MLP neurons of a small language model. Each row is named by its layer, matrix (up: input weights) and neuron, and shows model dimensions 16-143. Each number is 500 + 40 x the weight over its row's rms, rounded and kept within 0 to 999. Numbers have three digits each.
After each neuron's rows, "fires on" lists the tokens most often at its 100 highest values on Wikipedia text that the model never trained on. A number after a token or word is its count.

L9.up75:471514484514554508471461441441554537557526520456610483519517556527439513519526483521533518482499497479564425554498516505501525493480507463553449486450505532584481500509517493491533542456555370443548500460513548519458512583474446482544541503488491479486465433575532435516484475521479555503532457486438511469516474525511481478503552525522485501439494433532517456497457511502482483456605
fires on: " bo" 19, " La" 13, "la" 11, " Bo" 8, "ro" 8, "no" 6

L6.up237:459569522517481428465545502498518501429550477515496497515524519480502497497550508466437543570524466442466503468533426499480516403544448568539457464532498546471552443494561555526442471518494547507522489493507455502481451382490443459471496567510485485504525478494527492556477506510494480570531525550522504555465456475496481583494492443473445480449472561531427483461528465500458454532534
fires on: "d" 14, " Ad" 11, "ill" 9, "D" 8, "c" 8, "st" 7

L9.up487:476480439562508519543517447531523541464487555547473529420503484494497497509528469547526476536447462544558474441557485511486433554517509554520530531447470469489489449522541488480529492482555472431472550485510567539573520522489473450562568523548556495450438448412514515530448483493456494467478450506494474499512447466512470532477579514552508440476488520473465462501528435507564545496470
fires on: " St" 49, "st" 17, "er" 11, "east" 6, " st" 6, "west" 4

L16.up156:479516542465460522607448526479524523464461499522513496500488520490498450478594455480560479520450456522514600528468541524502516563562531497414472480537535553502568505574492483520456564526522441453525513472500499436512436460505460476518519491498561537514530518422473493418518489469481514494459518419446520443525464515508559455523494482524461525577446466485482566477473419456492500456493
fires on: " at" 45, " in" 26, " of" 12, "out" 4

L13.up1:480468531524506556539484422479560544481507524484476567424511465427468547433451466480494518496480496436478478537436458521553490444513471467471517478544454506536492483533532475531539574520495458490494560440472424540573497486433453544494541512457571448557465471517519458544517527556474504521563486485582532515441451510532473403497552439525505514442574554480548541536519504477527446511490
fires on: "n" 23, "ri" 16, "ci" 11, " by" 9, "in" 6

L8.up1:554475537509467528463523538500490493465443558441538471506535480589530564563489455506504432476472572488520479502544494519523543489472499527425473501539470433509497473493423511487490529414546504469558446480492480502451515438479559412529522474524470540555548585588510483476519501516493532439516486473560437536471513497566520471457489453569524499546546485481588500497509528412511480469530
fires on: "on" 20, "i" 15, "o" 14, "gg" 6, "per" 6

L18.up585:483529536439458509577501438455377532486509440539537510521519527479522528560529475512540530511518456495484552449464489566499506515469521523418515468563541508497491470463499471515511561418461485498430515564470419448412492455577525573560516515453468479458559493537466474531478451573431499465547445509472503494470441472467518503477476477410485500570484476457535475502495509524499523488504
fires on: " mi" 31, " Mi" 14, " se" 13, " me" 12, "il" 6, "it" 4

L11.up619:488503509534541480485622541448511537519482468487502484517529502440556504466554453560582433498491502582470494432536514524532472473525531470517514527501420553529534506469602524525478442504464450513467539450463448513499519546449508551480438542487487559493518498613518494512510506582522475442497439493553449437461506507482474524522435522531542562450451567520532462482453435489533491551516
fires on: "ill" 15, "n" 10, "ff" 7, "ce" 7, "ve" 6, "ide" 6

L16.up474:519483446497512476450494491507554490417566498544527484493555497462483536526470456484461530544434518516560477471515458563423507554519468473432496461490568526477505520486522512491514510439496520485512479469496494500568487504600473427527431456453501526500488524558515489507466541457427541563504439491449535441518530541472532469468564539509525529447505474437518497449521566510545467417493
fires on: "or" 39, "et" 10, " H" 9, " St" 7, "man" 6

L14.up213:527487476514502501477471458499570476494531487481477463469502581480534476457508493526538452476478528539519523444558464521455479483497439485506498567532533515500485549552573506447551526404423449503509465517502467470499484477548461621529509423449600574510528524491481513469498543498544511529423503486513505482471465418479536528526490434554558487502509486491547486567431487500616496445582
fires on: " at" 23, "at" 9, "on" 9, "men" 7, "s" 7, "ent" 6

L5.up563:542544449452519520468556511470508572462504489472507484508520496479578480571509528505479486518559433474467517490529503556413549523468538511434569581490545608434435524480463476542429443552446504465501542397543459486490507583469455506457415492540449488435551527530476472453549482494450570500501505478503453414545464496563513486519493508472477571526501511512541493466541469501566493481501
fires on: " club" 19, " School" 14, " University" 14, "vent" 12, " school" 9

L9.up348:534569399448495479547521485529509444489537451594549440504510480537492496502522501504578505509504465488537470488566486506435521565462521568468464473556454450467472494442511525593479481470446517503520508458513499554504436520495527505412459486462566547470468449473469512476547445596501555454466519523469501514547504540489541524515428538503562484551488496502439506471527553526441492467498
fires on: "s" 23, "f" 15, "lic" 9, "ter" 9, "st" 8, " inter" 4

L11.up150:467511530525503551507463575551537519477542438514444497472564462526531492535453499520501480504466562520544445471492526502557533554468526442525473550559477599473491519476481566521493495542540461466488461503479487503476436454480529488533461469483515481468520452473477433477491548518499591531528493515433541457524495531458533537494403583508443465497583617501477447525457504595488471424451
fires on: "p" 68, "ta" 12, "w" 10

L4.up510:530473557539526557469477508548442543558447492441540473545517458490536486498464517466548496445495512476512493551535485556535466540478521607461472473457540408483459532489532506534553509482457488496559527566530524466516577507450444552547466500482430500391508505508576493474543462450512484572534504444483504512427452455510464491383497544534529542525487518485545496490499491485509431487529
fires on: "le" 69, "per" 20, "mp" 7

L5.up556:513556523548440512525507482482547484526442496535523508480458530548526472452536433567498450518440419466483528475464572527468491511476531533558452542461523540516537516485483519476488467547448505501456562485561502426525508478574491572577547498471443567498555508418466493429389491555494513525472541493472481473482536531555467501482499481503455426462413474524528531558490488520567508478482
fires on: " ex" 36, " Ex" 19, " Pro" 13, "op" 10, " at" 9, " pro" 5

L2.up20:491470507435538404456518522552474457529520518535516530484482539455509486499423480484458497449442514487493568437536570486479579578467528514489470491502470510454465593577452491478497562495508433540487517535474471525488527495495534471429542487475515643448515516478503512452462528455449477447532523540482507486558433503476549559519484533539486565469505484453507486555557523481507416473503
fires on: "is" 100

L14.up314:490566448509481491477489525516501506476579501404509497491602539461589507518474473470491492444465548588559481508448476459544544530499488468482450509496520533484475478514407539524545486395512477537522487541464473575535507446492448475548521444501495597508529462562529458495395511424419478514504464467532462434450556538455494542479576566477480490452480512480487559514502431477500519523506
fires on: " (" 39, " E" 18, " H" 9, " Co" 8, " St" 4

L2.up188:465504520532502530431470511504439497557579553445571539558496487420499423447506556493451508505526465469468489505431483521535426535441535539523468466620463446432459476472503505565437531514488486531505566520477484498408509501458493450593501488527474554544465514466475492517505537459507460486477464465494468596416505558558499472485514567516516523524524483544590471522534471570433491479518
fires on: "m" 83, "em" 10, " M" 7

L14.up238:512468544489525424494485512474495533546512545568448496484547501525516499557463510548505464587511564538514485412465512485508505524514539446486477512515452555472497467491465519494486608546476476547511434511452485412466554488437512512556545491449492544522528406494504472416497539531405489557513449507543498521525518509431496500513477482530523449532524557505450491472565511529551549419440
fires on: "s" 25, "p" 8, "u" 8, "a" 7, "re" 7, "n" 6

L7.up532:532542546471503469456513566602514482495499490554459480523492406545450496457548530423532537452514456483536542471530535540517556479501474502442537513472487507483464528487537423476540494440485515463529563538485444544480501480501456488563473506471513553515518569517499483476419403415491540496404530468457555518492494501496461542557457500467558553505534556484479525474480504505490472473516
fires on: "un" 22, "an" 18, "vo" 9, " part" 8, "at" 8, "mm" 8

L11.up625:555527575526456504597516508465461449501501531536524510516468504543539535530568476509528496510408425570496520522484555541468482456419467512472446484480484512461544510490479527487521502514524441490530519498575496467491502510473436505540568431463502536496529505419556530385445536493538439526412566474463500493506525495466495467512513494473464480454426545507406519560464484490515506463504
fires on: "te" 21, " pro" 21, " of" 15, " Pro" 12, " at" 7, " ex" 5

L14.up223:506497540432511442520462505490461531559486522525490548532478483447585472525459541527506556544472503506486522521471513491532544530468526480505436499488463411444441517511491566579505448519455456511438468533473462445484469439498456474486490503460505470557518467463535545509584508598512598550566509539475453491490506484497494585406459551529529529506485506429452557481496489491561445486513
fires on: " may" 20, "C" 20, " can" 19, "ut" 15, " would" 6, "st" 5

L9.up390:591512473462508553594501437523506471470509481483521500485503472524470431539574475594481551465561481484543557508464527514508547559525524583425446495471439521475534488471525513447501446403483532436457508441459484476459497510539561528520542516465410491491564454463540490452475482511459550440509505477536503474502469444476500563433475574417469531486450499473485531464487491479451478468506
fires on: "th" 33, "il" 9, "wi" 8, " mi" 6, "67" 4

L6.up469:456485519567495536438569520551479527517600464526486450457413479481520445570472564517503444538449555522543526548490455511496572555512546540498513443398483533501442489542566467534509512479417526502481479503478509433476519572513502548427468525455463575534472438459475469491490463490439541542508524529535468460558492486457460535526497520533539507536500497515543451438491542437459528494508
fires on: "an" 35, "a" 12, "al" 11, " allow" 5, "leg" 5, "mm" 4

L15.up503:544416508518462511490493438422504468413497550520535466526506376472468526552472535449539509449467444589503562494424480467464523513517520473517491531564483462521571450535520467506475534439571469509450489471500497447548498543510416457491491496505478560506452475512448532494484501480503506409550539480522502536476521566511501493506524431527531576532408573560540516514545529535509435523515
fires on: "s" 22, " de" 16, "fe" 13, "vi" 11, "n" 8, "-" 8

L9.up619:522475484535481614541473513522519482527534494553518462498479491571504500480478465521451521445517451525575481490501485542483524517576519365517529505525526555550489486539481497559493580546417504473508432517500476474490485486464415505476541429504518508472532409535588507504474534449477489497463476431494604484536492516556447592462501475458452556570507467501507540442503527520515501472457
fires on: "-" 29, " vi" 9, " " 7, " ma" 7, " re" 6

L14.up502:558572435517519562511501463478482480484413465494530484524506390520489581496439541511538457523511451537489474481530463528446512463524478453531539482450447476483500522495488453538515532519445488520436496472527564437491496538444559476572525442589562512494585470532567507444502523502522473410530491446488488476452571486471569556549542526522496516529511543574505543420497467503483460498493
fires on: " in" 17, " of" 15, " the" 10, " 19" 8, " and" 4

L14.up617:533552471556533490500454456521469561490546476429470456531536492457445539529522507452399530448465454510522570506518485597486506543497488460458487530466501537579547450427506499541502520478448394518541508511547429554565522501509482509487396545500526496500586525537515510494547480471478534492506447514453498523499527533476461606493531479488547547481488454494563509547532546503492513501503
fires on: "lo" 15, "c" 11, "w" 10, "il" 5, "'" 5, "n" 5

L4.up16:476501414532455530556506522584572547502477546451496557480506439539481539502550531440438521508506436553472475413459456581457485540492433526554494512543489501493461531531493559509516461502491511451503523510500476531550509488511440533497519539485558506484470482571497468546494519524462456478440490477493456559463455546519532526489527546482525381519543536555497476498495511533518492520506
fires on: " st" 56, " co" 5, " sp" 5

L14.up584:501452494511512501556556504521471516467498498525484493474484554477503536491487481430590525600478552483487484521522514483455552531513543486421453492462488507506450518546498492512456486448508425443522519575490522480486543456517481492460501499468493539537524419575434434472457457557531536532448537491475432482516508528465503534536516503548489520514411527529556549504468455436452527479466
fires on: "s" 23, " at" 18, " to" 16, " from" 10, " creat" 6, " join" 5

L16.up329:492505497508519513567531435474481471515491517466503568461539479477444513550513453497460507481434484548470457481513522489546536496535452523450534492565566502532579476500477517496532464545536607535440523505475607485448490545452512463520536459504521559521582485491509431522494504526489463482428440507472508560496493466420479441480460540526484542511459522499504515596431520497522378487432
fires on: "s" 58, "ter" 6, "A" 4

L5.up523:429469558476467510500546522545569554469510421580489536445590446477491517469532474526517433501548404551482512579395521540557521465499522556506494518492484498511520529496491485494498446454541528540569513484515496560516457500467529568504480470553550570499574524551486534505442499530438513513491544518597448503500545464522458507437458451508475444487456516476500482519478502395468470517408
fires on: "/" 44, " ma" 9, "co" 7, " /" 7, "tin" 6, ":" 5

L16.up217:446475629516454543444524539435473490548500456489498510443499510478534480456505444487456517567469423486451553467428543484434513471468536549483470484492523532486559550533497539490505462436496456506573489533517419493450532449472517563476548449507531605497491479468455481481471498570489559549447554493529477479485497525482515487520537535460431488442432510573513477526426478506523508503476
fires on: " at" 82, "t" 8, ":" 4

L8.up98:487498497533461565564437486507483423566546510557520475493475520514560540482464466538462528583502377543492494471432485504485542459444542556526531462517508501448518485562511540435433482521536430524502490517532545475508488499568432482590556449518511467441460494506474527467523515508515474434478495492535504500470452495559558464521501545556515472523535476457462514545505436567520445484510
fires on: " of" 29, "d" 13, " Ex" 12, "ex" 9, " ex" 9

L7.up344:496410486502427448488505482510502444489538549514561577469486501541532537516497524565550483560491470506517456464553543481517533488478492424500514508531490471536445477489483479477454529467517447507452547485435482542493536511427516579411572517464592528506461490576517494446500517485430475495531507505465497577534515458502558536541480498516555469501471473528551492546562455466475524462474
fires on: "y" 42, "o" 20, "b" 13, "s" 4

L16.up34:526525528528499498521443551479522480472491467508493529533520492443524503524498511391479436555556498502535483457511504508522543554477509485471489507554450515488440471455393544596463477476558477487536501489489516426461564514505551452512517480539534525561573478473492411464482528491479458469501508552525611525524488498495497475586494501434470467515503521504501474464498433565431483477535
fires on: " at" 30, " with" 13, " " 11, "ute" 5, "ta" 5

L14.up244:591531455540532530541547499492569490462518488499473491434465502502496546480487493522553463505458485520515425483504472444482480444499453394529529559411551446469535560499491499470509482512444495526516497497510462526528476442530554468447592515498501539473587437567518608475550457466562532483496471472485436571533470481516532526531537495475528498477522502558572516495509473487549434521392
fires on: " to" 15, " a" 15, " in" 13, " and" 11, " de" 9, " or" 5

L14.up371:559472465441494468499458499493549488442540484551465472447454482490514470472489459551487603527515555572565464491460429629425494517524531509528497507522459485540535517461558458473498551458522454512457515487463535517480506521509505511543482514515572511541430520568480576544517612483557532435511528481518509408434453524534503462433482482547440512524524478533537465483518527463467506518557
fires on: "th" 25, "re" 22, " /" 10, "or" 7, "en" 7, "″" 5

L15.up635:522530537502527455566493493535514470534501451514493462548515515443448557472538462469460427493450501571481420554532516563514481513502424475471491447544479561494506448480482529528553494434483532484513521566536565488505524579480572481571633477476484533481526479411477485461489500461517500526491518503504470502452486483534476463468478554564505610526515475505539594480493518492533518490489
fires on: "s" 59, "ity" 6, "ly" 6, "y" 5, "ities" 4

L14.up620:572470510501471586518460451488518497522498476505639524440479466558413533443454519562497539516521395481502557493491500523475467502528494463501489463532549482524556500509583460538518520435546506573501493469516483465486506472518407486535528432495437561403520452550495531433522514482493476505503551476488475517494582553500454531530531475440565499506515483458515507447531492455486447543419
fires on: "-" 23, "fe" 14, " 19" 10, " early" 7, " the" 7

L14.up23:533485463497540499463549483500505408495459596473487542484543485488454495506535579468478474538554520525504531566497470523551537601502525493490546451530453496451491494540431552428498525472583522482471504462527489475482477533560476425482599551520523595481508494485514544456463507477447550506420550515503489512453527451507547484504576457490529546535490528455523506516506570530505489431489
fires on: " who" 30, " she" 11, "g" 8, " life" 6, " early" 6

L13.up14:531477511498464524521495465551493498454532538514453509507451515475554498513510483541571439504465520564499529436476527431484473495502544447484494457559503528471486473493531533523468520418526526463493489485524460468516479450523480555448506490461523540528512496549479423525551536544542578511510488467433507506469545473401541459493441507468521565475534454516431471519511548571526493402504
fires on: "d" 15, "ul" 10, " de" 9, "a" 8, "ta" 8

L6.up576:498462411526470515528502517522462600590521517495459525470527457422483437515448563490441482511445499555521530517532483477542532561515435477519467426455458482455515462473523499526450495555537508454469585561498459522460510472507503494472517472477566545488502463470530468500458469503491499509550508486506521429465437474516557589487499488424540505431495572624533469516514582440508467506542
fires on: "y" 34, "ight" 9, "90" 4, "ten" 4, "40" 4, "80" 4

L4.up218:497477495467465453496494501520518544427459473494474442545499411518477565511473517415531522572453502499511518564563519486497453526495504489477566484517493534509499519439431473500488492546449629530532543495465505526496542499545535485435455463517440505529381441490551543497517508527507519528536541480460513514484536471500479509518478424433513502529508497434455525480585501387515443481528
fires on: "our" 33, "ci" 21, "bor" 16, "ur" 11, "und" 9, "ine" 5

L9.up493:518538515395487538543488413468519483558458491516500494521514530515476558524439488536433481563490504519554526479468502470467493485462434514461448460500513486515499568562447494462547505539484588459479461564470547424442426525453509482548550527572494553476570449474483491425517497456464545592466502458471445525534440510449461492496459548461528500564445520511452479513463468467526496448545
fires on: "s" 35, " of" 13, "ph" 10, "y" 7, "al" 6

L17.up510:497472509447483522537452587451553449428566418481538498588550477442401513565458488494460514504520515486492511535534543475573540462507555498445535482504414475506493523476514522480515468485501488486457496473508479580460507499464529504469505393493579512516525532528485506438442553519493547505468547480444538416504449511495500443483480557521528480489531531581504562484456493533476487470501
fires on: "t" 27, "th" 12, "mo" 11, "p" 5

L8.up213:524509511461506527529456482442447551460458445442559483486557437520554563465523571488540522526571520500492496421453478516386470524438490496549522545493497524467442513535480546479502522440448493410501502512581472482466512478538505421555530476456527550473528477479486505467589502447514534462524525472397495491463490534448526571478556411511521535494584512486431514500474453497460463537461
fires on: "st" 18, " during" 17, " of" 13, "age" 9, " in" 8

L7.up294:524522447444459551483521441440480526475502465465576438474431502544497508571511469587564569521550464486555527494519470476495453539428511563443489567501476484472482507471494505556463426488428523465499486478489517529528553493440537517453490517457462473544499478556564522567456437528468522474426419458526476498503556581443473560522510478492578517517524467488506509523486448475499509554478
fires on: "z" 19, "ic" 10, "ar" 10, "s" 10, "ev" 9, "f" 7

L7.up432:487471523491450522441496533466514459478577541491566483530428494515524537504588492542552530541536476513440529497455486464487567492536446472402502509482432509523493490463450514512487481458494483429499435427516515495504497511502534491548472483439549527496565513519516473496464495505536584507420459466440455503535574592569451614433477539532491579444487490479451457572529529489439479530488
fires on: "ar" 66, "er" 8, "o" 7, "or" 4

L2.up507:500480482434520482473493478554559518536466543543447526517541503426497544503441544551481499542506523513509501463466537474438505523412523494534517500537482432381519565532442504454486499484538440508439499502506515516527528569497449562417462440491518541509474519461536500478552490577434527553509470533505515537541468435519598553544443545536484515450446476519444493518454511448437455509521
fires on: "is" 37, "ud" 32, " can" 30

L13.up112:455472544472491507462475433462568537503548506475512458493473535474399504505556480441578522562519499499555477439480498514545404491507474569491492520465525499569513434491417472492458493478444556506500493527562569536567518443500522506461490514435426555590531424444502488506463466576417495544522487460585469529458525492539546508472499414502520546515529487466488452496480404523532501534494
fires on: "s" 25, "ri" 15, "z" 6, "im" 5, "ur" 5

L17.up424:497502517532493533496553397493433539533573506509484488484586516473484469413497464438461494456505517499563570529485511454520472544497537488411437436529478496481497550531464534513474509502430481538450545523491518517473425487453520492470536551507452492512449430538477514515514494543546498501508520568486514474500509463552444412487501438527511428446511532479572609477552504473519488582522
fires on: "ci" 24, "ri" 15, "it" 12, "ni" 10, "–" 5

L6.up325:476423434470494559540459464478524443558508471499530413494421478471498519581472500512482507491505463539553504494570459540480524568503507452472559548567418492484554470505469499536504426469530497458475566514467519474518573519456513509446503477492531615547470469606534580512464476559491445474481532491472523473476533511493514442547485564565562437473507521471453483490561485449450492489540
fires on: "th" 39, "'" 21, "s" 14, "el" 6, "f" 6, "y" 5

L15.up569:509498479446493532573523463557538460491561480506507537407469436514479511558485460492503483471463430564493535506526497521457466565526512464606460452493518496510523501469492521428495524423422553474484508480481442426489469576463498512526480480437489455523503433564554555498531523466552482497525532455504478484592504482488443528490492463561487482453594467464548503539497575572526540482486
fires on: "ar" 33, " re" 16, "d" 13, "il" 8, "c" 6, "32" 5

L11.up136:433465495460474523471513477594572464480541559550467502516490466526573516470505596522522567553442484565519565537537467537544528521429477499427531454499460549458511498456499468519492523484443476523510440474484440503491510495522501569470620472476495526461428531511471482505465528518544490527486504438535442440488501467584451479510525453521478448548457470415453470480452537546521478517515
fires on: " F" 30, "G" 15, "S" 12, " " 7, " S" 6

L15.up455:546479476490459485487520508579567498499539472506463419533527451575509570580506505520475602476444467495493512465476537470471599531457463484423528503471509482471523470480481546505548477504415534457457522480464488528501502476466504476496487408460527489469481475535483539542412471538579502481411494484484551477538565487494515542457476517554575522502560491474508466448522493494490467560526
fires on: "f" 30, "th" 27, " f" 7, "ff" 4

L4.up256:470491492470525495439466532496491467417510563529513540517473451496490524494544546397451482540522507501532519500435494483481462482491525543490504508496484415422389605485462470530524510542576507494479577497524522537434494518471440521553464465455506551513470434500445533559477397423522515496485518479531530553422499518558484513535481510515569568511544507474531457537491515484540531506452
fires on: "at" 60, " M" 39

L9.up408:575429457524530548457511475512483532564484494521473497453480498477482493511531459509458544489498435569482499461386501526483514546486498473550476524469519433508479578500528488502468547532460465471478526460504444454410453462593443524452525512544520555534458525510524501590529510485505483562534504502444477459395513533464506545505452445510529468542511469566489477527448527465453533543549
fires on: "re" 20, "or" 20, "me" 19, "ar" 15, "ic" 5

L19.up76:487504488450477530553532528506488573482556411518440520491459446467556483542513477487481550505541446485461502531527515509493563461526553517462515554497584492578503515469459494405443446441459442493575529456472450480518493490449524495411441527455471493441515510490553533508557429528489540451538464497504512480492568491387439526492498591515585519478493489457523473492529542514486519531517
fires on: "il" 29, "c" 13, "e" 9, " " 6, "li" 6

L5.up509:502505557475563517491546438469507463560538476467513544502493520473491435567495480562462485447528483552433534513466485574491547529473518490474510476386469549526504444525490499492522535488421417462433504456480453519485517531494487505489478486473438550504476509558499503483519496525505547558500449525428512408565516487496487500515532531543531548554465577538530438452509473520493457480511
fires on: "an" 34, "a" 12, "N" 11, "ra" 7, "W" 7

L11.up610:543495520551483487460555475458455497531478487516451540509547498475462472539429600532478550516449522601510528459469530499557491555523434441535510548495484508464507465486545524497542448490479513443510582511531419498479448556519464557401508501484554467479540504544508525497504501478472536431552554447489479449546534551477466529451501528395518522476543530552510425467439490400517495488471
fires on: "y" 20, "re" 13, "ce" 10, "ight" 6, "w" 6, "end" 6

L5.up421:482461473498521518548413538532532536512480538512434498522547435484524595455473509525502582489468541498558494533531462537515447475480521494551549524525561486461446542508476485528520513515498468550464497545522442550477507423533522565469437425495483586473472503424498561510449462471495453470484409501455507509581498446526482493535455479529557530519546478496443567514539573483474444452512
fires on: "z" 34, "par" 24, "id" 5, "is" 5, "iv" 5, "van" 5

L2.up246:458560491525482499477544482608553495519524438501473554521536508493545493470405513505496534578470495430565538501464445509522456464493407485449452507524508542451524494528470487528510514578501521525467513454517542570484464546434510550525566420481424570526444516451519463556460437532538492523464432422463487528518561463537517514499476509568480444435452425501451494484504539546508555488499
fires on: "|" 17, " " 13, "T" 11, "S" 10, "L" 8, "W" 8

L15.up488:537549521526470431456448399514493391431566479527518508509525475514498456501454529519565501449419488510570499517516523534455441586496475517550450479537533453584541487482545440535496497491491511475426557538477481521552465569477496491485505393465601508481519515608474509466478461494468469531474581466504486485429515491467535535464455467461506519498503494542533532488490496524561540507538
fires on: "it" 33, "s" 16, "ter" 8, "c" 6, "on" 4, "pt" 4

L17.up48:452461478539491505519497412474484583600464456452573515441517539495541455501533467494603554430515504501494510478524491495525479493615470446524500470443547486560454544472492515514490515442496489588445545500585477537450523538499516508545543448479475537569509463548514515540521536533501483531491537469433591453564474482490445493453542480537536533456524491566563519459468536475515490473434
fires on: " bo" 17, "o" 11, "mi" 9, "lu" 7, "no" 6, "bo" 6

L6.up205:587521532482588531494439497542487510459453484518512471530526506508557505496458505466523478479513474436505520525490433514518513507451462473400482450431536536530511434480499533476552502590404582602594509515559458437474548453470431550557495465463550489431423465487561485483558509475526458495492462499517541513473537507523459476464482513503491506522505506528472512449453489517536470445512
fires on: "mp" 31, "if" 30, "per" 17, "ven" 9, "amp" 5

L6.up388:486412470514458403439520471479551486481519552495516473545480449555553541471494532446444480487542459434522443419504594537568517430504494474574530481527498555524487515581588537535500492559488468501506510526474477515475504497494458475516520478457515527476505515510502508512474539508491423442533488473554503475507434524507442535586544492574584510465456482540459468456445513516465495557549
fires on: " Ch" 32, "gen" 13, "est" 10, "fe" 9, " G" 6, "ff" 5

L11.up325:531470491457571474503485478448502425467486502546363592494476433518435516503472521539493499447482469521500483503494488497552510520493462546425507514551549561508516495499490482451528495548542501531489493421550498507444517509427566532510502497534561566500485472493465415547537497548503532574493476538523520424491532449512570477498472514572461505528548512534514477495522508400476483507490
fires on: "n" 14, "an" 12, "w" 12, "le" 9, "c" 8, "s" 7

L4.up574:487531513444516535474441441470488518494511507487549558499601459555500476519634543472474459499455454432491481530537471479488523533412490472454555479588544458538533475496491453476500546468508547550486491531523427520498546533485510471549457494524547514411479548485563489480482449517561563495483594479479514544503505507470514525572484485450546488481481466489453486498518520568445441458466
fires on: "ly" 41, "no" 25, "em" 7, "lo" 5

L16.up271:527513538447422518495470520497496456455438514511436509531525505505503468464485440489576505511541484466558489563512582528524485449450505468410525550479437486573511534523482487477369491447571533487629472516442536463529506462504487478512506500480480562502469476490570499506483555543534453499604538514567511438487505429484523505493523552513466482469473498477554541473483519484533517559482
fires on: " Col" 34, " di" 14, "di" 10, " mo" 5, "E" 4

L5.up420:516460504475503485527468574507450494551483522566586520539565432518535492486517527496448459522544454543537502437487520538495477518440448503551474496537517531535492493522541447521457471419545477466501483565504529510495542505530447475452478509538516558487405519521502458579526450457434527482530537469508556488435532593492564507522509460493536418508482498528471476513562533542512465498369
fires on: " new" 18, "'" 7, " co" 7, " original" 6, "fe" 6, " more" 6

L4.up392:431435517498483559436554534509458494483486459548525511480478461477494463509494474520520471497492463532425519528480467549536570527421506485497510500544504513582477544541428505437483414465540452472532478545504568428432454453475573555452575588527474534428482510467574475522458581557501539505516517459479515467436480503440483521567584535521476504513473486535473521508452465463488502537478
fires on: "ga" 32, "ro" 13, "air" 9, "har" 8, "ra" 8

L14.up288:554543475515426504485458476529432402465495556527576495569510529504523538457542458574440476514498544466476390459508462523438570448487509461467536594547451498520532411455444522430510519489527494500507526534519426514512510542505553480511514483484448544556522523434515463432601537459572462472555484466512484528475495543569538486515477514556523473533447531487544558513558474526503446505543
fires on: "y" 36, "al" 13, "o" 12, "e" 8, "on" 6, "ion" 4

L13.up629:522556486519482463560431463536539539523499538464471532434549553482519470575518473519476583505452557551517468471506527508500504462548503597488542516537492464507458527419512502453480458452489502537489475486467520467500522506404541413439461485490522511528533456512538476538506485560522507485417376508418454526473480542503479473462534514523480551511480486449482544489487438515509502597513
fires on: "er" 57, "ter" 9, "s" 8, "tt" 5

L13.up517:527431427465504583511476592508523495467420468564563508523474476562505493539515474461440568503481481556541450493495517526505508489510510377496523484508482512456505522447496485525498485527520489547470483536475498553542468454485530436448536466498520484488498437507519490437498508450500522425545425509464565435568546558494523545493532535568578502546573496487524505374479552468530445528499
fires on: "-" 52, " " 11, " f" 7, "'" 6, "ard" 4, "und" 4

L6.up212:470456510483448550464504471520494475563573501554597444460519471476528439540521582517537459470550513529483496475510431468488535507417538495501456522474497484531503496545450506519519474448474531484495487463481524546421470519508512511494505476531603488424511500405546514516536485576527544491510484513531488488443484510481521500446505531421501450583436504571444498494485512485492485508520
fires on: "ma" 24, "ra" 17, "ric" 11, "ga" 10, " fa" 8, "na" 7

L9.up540:476473473494537460463531433536499525499514463565528535486504510494444494427528504529511550536425426558458523467502467471500567447484478492483522521528440531528527452480608452542522511496521404559509489527453514540562492525500530515456552464524531549574498505557475510524535546501500404487490574450583494469466567507472446461491432458486488455495531564466533480465521449473483547522532
fires on: "n" 23, "it" 14, "l" 12, "y" 8, "ol" 7, "ill" 7

L5.up39:484489409516495526517525496458565514464523500463500543477483521571473512479521521512553531580504471499499516521511437556576537533444589531478532557503487535445464535490492462535427443509558477477512544467452519453521503562523475469483529570553445487503530479516506435472518493470454534436439461505551494486500434438476553550480478505517471504421523520533514374438534486511496519488547
fires on: " film" 22, " club" 20, " show" 12, " school" 12, " building" 8

L14.up404:532549446485522418547509447474488574467469467504551526575558516547491513586519512529455528462470466461483484556545435480532522550396496443512536510477445512452524418465496565508505520483461478512500568482599460501437496458481480500513474436519539534494470464482488486521491450566541517498517528456507505540551477502474542564567453542432489523460530457510472523472490517540476501583493
fires on: " " 53, "and" 13, "no" 6, "ly" 4

L18.up92:482527610441475456492463496446540522504528488521494578426476488459512525480481450522489472457439477533548533469528560581486533523558388563526545453596533443484493429522484465510529518557498514510403590489515539491473547474492470496520466517458446513497545520483523448455470456534437475566495489461477549536463502493478517530425538577562523516499506442424544435504503533475490448525515
fires on: "th" 18, " M" 15, "q" 8, "z" 7, "x" 5, "ter" 4